python train.py --vocab_size=2048 --attn_scale=0.125 --tie_word_embeddings=true --init_std_up=0.0468 --optimizer="cautious_adamw" --learning_rate=0.00192 --dataset="wikipedia_en"
MLP neurons of a small language model. Each row is named by its layer, matrix (up: input weights; down: output weights) and neuron, and shows model dimensions 16-143. Each number is 128 + 24 x the weight over its row's rms, rounded and kept within 0 to 255. Numbers have three digits each.
After each neuron's rows, "fires on" lists the tokens most often at its 100 highest values on Wikipedia text that the model never trained on.

L5.up379:152133144115138088155099138140159124169122130141125104147091143080104139126076132145141143153148106115135111114125130103121128136139131108141134127143132123081114143135103157158107093123110143147133116127093156161106108096146152101134145119148148117165105133090119169122111123150131150125172129158122191152098130154164151137130144137119127151079114110120109141109155124077114129150100
L5.down379:123147157136129169103112142136151078121094103115112129076154111114147116144161096127123112178168164162122127171158094148130118098096149107097127126164113118129138141124148122128145169134088129091119125148177126161104148155117123162131111126132121136136140107180082119120132168105132137134124118164184088147115155120090112123105141125116130118123116124137170099140128118158130105122120
fires on: "y", "k", "s", "er"

L10.up597:119111135129125106096152145126155112181144113126104084148083110117132124116107143140125159162090112097147126111141178130127117155136137092147121148147112129168091141114151132151128155114117122141099160161123136145132098104153146150091110147137131127152156100146120111132148084099128115127150091103135128126126136135122181126102179131147153148141113153143120154147123117112085129153138
L10.down597:133125134175134135113144133081116178140088127122146135131152135128113085159130111133115114100127127148124129178103103141184167116147153147128142103091138143110076133140160142140172113157111091078136117150102105111137115089177164158142130144111133140134138167146116107106098155133118115088150178153111134115044124080102125146136126110107129134091142148143105096128163109127102133121130
fires on: "f", "19", "20", "p", "ed"

L3.up30:145133105108149114129131120089107100121082103104096163110158155089135138155091170140111136122106127131128157139113125108132126086129131156124127126130113153142126118110152146149103166103148132185103163108160135135134039125164150100164141157126113149120093137139133142134131131109160128135157074142130140091121121111131133150104131113099185187104102096099166098124146104148125169160089
L3.down30:109152138137115121162112156149148138145118135118119120143095138124108111085112154098142104116160126076135104090138110146125111119111127092128114158117172103111128114155134166103121128187136094087152087169106132139137172115087107129108144109106109127124108106159113115127126172151082147113133174131148142169142118164134122176112113129130102065144157157152144136161110151138109094083151
fires on: "s", "x", "mb", "ent", "ne", "se"

L4.up442:108099139148147081148147131127077132138148141159101149125154168079134124146130113104150074137150154139113133141132149134156167114143100101145134130122150147135134084164138100111098113119127128160092151150129121082132092097121124139120139130128128139133121126102089123122145072125169121108110113128144137134107107116121114126109123082141129157088086157073163154155149107124124133186133
L4.down442:144153125127077136128127155119167130119103114114114080159091108149092079143152158131118166156135101129154108051117122094145126151131140143105084172148131069111111150131122104111088141119131129105172134144090088135169164174065153119112165148123135101126124139148122122132111179167099120147170136124105115144152130120169111134170138094128123095115159110147092120123102145126095136116115
fires on: "s", "est", " education", " life", "ne"

L8.up566:116120107098161126093126138156126109120107137128132132120120137098143158127106134125137124117124179143147133126166122138115149128133125147083139135132123117156110122172142147123115159081128129142115084136125166127084131093113132111105133128120204137128075147107155167143122125144134092153065134122122122119149118094166096145147101108115111101117140117109138164143092139123123080125112
L8.down566:102101124166078135125152140144121156143151128156112125119103136148118119179125124140135118091127120071083118143158150126167116121115169134143096114110132111118143150093123117126074148193091108148147131087125085152130147128143101133112112165073114151128139143124150160150118123118127150100167145143134101140129153144136156112111173154099126162101114101137087072173132094118150175118131
fires on: "s", "y", "ough", "ative"

L4.up401:099096141127048152110145134132125151122120095122107166115132156136130098113155117130110180130172124131120101133136175139120077124114158097152095089130128161151089120090112120131077143105108123150087070154121117158141155136095122119115123137126137115131124132148131149122167117108139138167155111123125131109157138115122163113112120131150093127117115146088111166168115147142155087116130
L4.down401:116152112151159123138136115110128135110121135104120128127129084110132107093094109112162091100101178108132114112145104137157128142131096157113165134112102131119175111143120148114190090140174115162140168122112178087123132132213151153113168124128190149145167121132075142142120132131137109096130162096128140135099128108151109122131146144072126132105138118135184085123137099113113161132109
fires on: "ting", "tor", "ver", "li", "z", "her"

L4.up652:129109136153095164109117134167084094152102108094141144155115124132134110156088140105088134133176120138105117148152126080073139116156150092153085123158165146109151128110117111141124100126163142164114132110128172131112096112175085163162125126102134118153145157171145117113173136112105078138149099125111154129176089132141118105111130114132150151151078127065140143129105125135131158162156
L4.down652:079104165115114150124132147080151147117178130141122166168145146142120113119118146124161127163089144116153110131141098125099112135121149151130123138115097130126103128124141131114107132106133174101112151143142095145117130117135170137086148143153151152124110102142144091138147103156174126118115162126121131102143181125136147140131148103086131123115115141150146155105108129155048052099108
fires on: "ri", "le", "e", "ed"

L16.up341:106117093123094171120080122110164123111148173148114128120107117128080163109123127112137134119109174140121143159180129139137092115131163143119105119163145109165133179109112141130117166137136117127137135113124189116147146138113117133134134117160139122109191134149159171180151087109106102139150111153069163119109124124122156094085127152097093148117131120112129146140145082131156126129124
L16.down341:140122134119132119167187138123086120129124124092155096124173171142171158141137163159121107144083097103163145162145090131156167126161090145111110108211119155127101155127163123101103129111169115102146133100125139139122161135153134131116123142094064128122120118084062126123132156139102134125135150121105100124121137125138135081138147141126137130102117076136128137132094131112108125125093
fires on: " of", "′", " in", "ly", " and"

L20.up570:144164100135146138131111136122133135151137131112142125091167155107136139134109116096160124161112174150088156144167104098118130084091142142115105123137158126123130149126161133162111161111120122125059119100107153130109148092107098154108124135143159110111115130144142132148131121130149110118092096148081136135109135134153108106131129151123094156104129080119106129100136116111114122116111
L20.down570:143169133102144151119147140151158116122153127138109113123153160155125134163097141109123109153139096124093154174133125131134157105132068149132142111140147081094105133108145144117099127115177155125141096135125139123131150143109149144125084047168138156145116149108119125146120148119146126137122138141121117138135140161088156137174116132088109123194144072125106107113132163140140100085156
fires on: " of", " with", " had", " and", " has", "ly"

L11.up234:111104107077142138121102106127135147088116114124141109151149172102145209157099103147104073113185120129155162102090124079106102142101164098115135158112156148108152137122142152141121156160124143143131130141088132115087120117101131125065156108163145143121099114146138126111170125117075120135169129103088117146157108127147109131113126110162115143145128119112100115118137146142148101142104
L11.down234:158121121138154167119087162151153111116119128113084120103162139110166092176118112108162175154112142117098144134149100129123109120123063110113116133151119130133122168099119105132109114141134103105156095075139089118151177125138158117124103081136129111131106145127077139124140126140103110135072145171111148146159136123133091126102090096103119134118122140076133153102093115116109144109129
fires on: "o", "l", "ke", "a", "la", "ta"

L5.up70:124123133146130125094141163102125130157150148121116119133068152112163147108145096128118131121131124072146173092125138112146127123104147090126098195102135127095154160167145119146079098120152132124109153136123122121113165115143152086108145118153109101155105134161101156165121097109128151112127108140143132149143088121115128124172102108094085133173149115126099140148096116152141128146116
L5.down70:140175115103138151148135094142160124138139107124105116151163137133135137122107130123155141146130120154137135150137096130134090142138115132127171098118127131125114081108099157147145115163140129153139088158124155121134125132175101171136135106072148180088127138111170134115134150112129135177135121115115148112137131131160137128088130115140158104080111145137169128106145112149156109163156
fires on: "ing", "y", "s", "ed", "ome", "4"

L5.up0:085114175105100122074107120129117105130123131122119094137085124145125146122138143084121145164135193139150161148150165150110112113118148128138123115085133161103184143119149116162108129143163121150117162132136133175118110138084163123137095124155140101144113133154139115153147102121118154098171132134158120150126091114129185120165101137145119118108122137139125090142103080133154118156107
L5.down0:136104106095142196152152139161122123106152126157127140106148160135099094122085117124151128108151114079125159170128143091142153109138080151140127129128137155149119105095120129110151115100089117113098135126140146112089094140121100140133135133090098146121149135080133173149127148135145132139122136144110180133168095102131141120111127148110110109137135137118122166127121161122150113143089
fires on: "y", "en", "n", "ing", "e"

L11.up377:101119124109150130122093116109084129117120130123155110121159134115126150135110176167107099166164112131155108098104108131101101140108118120113140166117106132132134107166100125104102140115107121170140119155100158101064136135158129140103191159073167138131117155131140153083155123150131173136135096137124087125142126101123100164181111119120129195130108117126152078128164120158140129121124
L11.down377:138152175135116135113157179169147096140106131155129148141119143131100111126140076132156163099119120115121122108153144084138117147100116111134101103133147134126116122102150110164148156171140148094106122126159128117141115105117118069156100100164107145104164073132059120112124135107123133148116126122183140166109102133127134100127112148133096088150138078140118172121067154115132095112107
fires on: "k", "l", "it", "ck", "ke", "der"

L18.up526:109131129134086110129136100134126102142129134117136092165066128133144091124117120153082133118092077154112141130129131135125084153120140118086143136120165101099148145159100129134078156087154125154129171138100121158107067071153108122095117139093124107140124180142138107167114132156134167114112114122129146113113146136110143105159130141079118164131154152123147125144129130132102132183138
L18.down526:171091106147131161118112111162157158198133148171135132157148117114106152154134148176176098141127167117123126128125131125142128142114127123104098153113119112116136131129133098075135097129137149128100092133140112162116113090134146129152157129173125143132135137162168123080173139121154112123151106111149124098126135137132146101121132082111160095115073136126156138119108119135135140121146
fires on: "k", " p", "\n", "vel", "gu", "port"

L10.up460:132135178103140195138093109162108119112152176135129102125111124113140099127088169129099151139103124170106110094141151115139147106115104145143145127149151105176131155127095073117140112113142161159145119151132119111138134116126124103158136120082109100143092142163162126119081104153136158094148111156130112133155109121105134158144140125132121126121086146115111127144131113122125114137100
L10.down460:149137102080132118096097167096116123126135154165092148093146120143153151112111094163129099092124129136087169103121068169148121172129139106122090164065108204087096160103111136102128166121128111087103118143126116160118125138121126157095126114124139149144097130105097137107140102129096111109158166148116112101105161151136118128108139142168101110149139144138121142077147144139121100141158
fires on: "n", "s", "ri", "ph", "d", "f"

L5.up73:062116134102137101115133173142134128170094127147150102131102109149138138125072102122108135136124123113137125141119126133122100105130128150097129126086143166126123173135149143160109114094128113111131093128099173159059116091111137164198134122143193119121111097098151145129172085130134125096075103169106155136144131125150132164125130106142131135089128143092176144128098094123137112143114
L5.down73:112135128142121127131128154120130129143174164085096128127134115116157134136170111143132121130131134157119126105139098120134163101127138090139100126113105102150144140068091077151149150129067118124109123131145138143141137157115102141099158166148084105111166148161113104127113121108126147155132148152145098158095123163095118108112142152098123123172107146135084137140161136117177154143083
fires on: "y", "s", " of", "ver", "ight"

L11.up656:123109163114087143095137132154152120112137144102135073156146131122107148166106146164097146132151141125176126091131160149140128106111135099141134126066162183098138129128134168167133135122118107175147132094118137130137118124106131085092132169118186146121169142089148146119155143142071132101164131113095097182104102139129114132100176130114130132131157089098146107149135137121109144155122
L11.down656:104142139149137154163105137127162109132088151174127083124157107158156129160141061103132124069105137095163097133143129116104119110105134156131120135167091139103181142106143126146136129142137121137157163146107109126128138081146129091132100092124103156151109157135057123124121103150110114147120119167091127138151167109137136141158132102133128111118100174093091144165120126113113126177099
fires on: "a", "al", "ing", "ar", "as", "o"

L8.up469:149150109130123176105171164140116081164152146109131082114143136093152148094077119107155149145125110132110125164138149163135169123123157151134139120144138090168147129131112137186100136136125131162099101136141111151111127136151151145132153132098134149120132115106123129159160152122146150145116144115094138128144128203124117127113098111138154159150081116142169129160132146084146099095165
L8.down469:127112165128123090146069081136132156120111119159113157126119122161106109177185128133121102125101154150130137098114125116160079135119127110121117165115125152112094164113154123066159126128152083131189145145152151107140115092112122120096095122162117122159126122133058130128118131142113076106148107151163139140096137072143131129139137152119111077140147133135113096090140131189111160162131
fires on: "an", "un", "ular", "hy", "av", "ive"

L12.up55:151134151122109128098129103127129085092144123103107128126100098128135147141165086151107123140093107128141113120148141106101135131122138107153145156138150133131105130137165104075118118093130153124102125146097084140097103099127152130162136132141121074157152088150131123135110113104114185141135100102155121168112103184118157132116098159137140139158127112095107128163152126122071119154097
L12.down55:155096095123137115096136166151117152122121115148152127106148121160122143121092132068154136133119157150120149181124070154147114130125118189090099139127159172134114169155089120120153172154135124127084135159161122100084147134123138123118117130130164138103115135137113105100124168161138076140108104130139159089118145153105108127115125122153085165135094154103150151106102102143106106127199
fires on: "d", "ing", " to", "s"

L5.up586:128133170107124125092148150134141145127097116110055128152132132149171116146087162144107117121144116085125096155150131086120118114119107137143128151152164124071111151157135141157148106118142125108112120126137122120103138090133117127140123126154122140104126127161120137121140111147117116124164087138092186163169129140108147132097138094099171142156078127111144154114133138092099141150133
L5.down586:097181131112131093134153111083066151101126142114153139110115139182138133138123096054129127115117123156140147084102130121167107135128143101095117122136162158097142137134170129097086123098144134163119137124138133159129122140160121134134141106125133138110133150126122105110119139116173122141114131116134101128123111114143141144166123125142095095090168156108129160137106088133122093162144
fires on: "e", "en", "ton", "Y", "le"

L11.up52:153121114119135081169093119171157128108129129111152142116150173123120112134100139124121139117172095142142119161147154082117111143097161072106101129092156097168118110112115107131134115114119111123130095123108110138133093129133101149082085138143128136127097156130135158179115098105091116135119119141093182136167117162129065104131153144147120128145147144145133116156111118131150190109134
L11.down52:105121115088116153134084092101120148091107151165114138119141127122171086131083134123142144119126088089174138132116056122171128161153115139161135123134126172118108112121132105127148105148143158126173175139135142113133135165138107140124151129099161116149110095102114141143115131125157147184131129129188139139142145111145126130123092130151146100109127127089104137090164119166147093148117
fires on: "\"", "u", "ma", "ga", "”"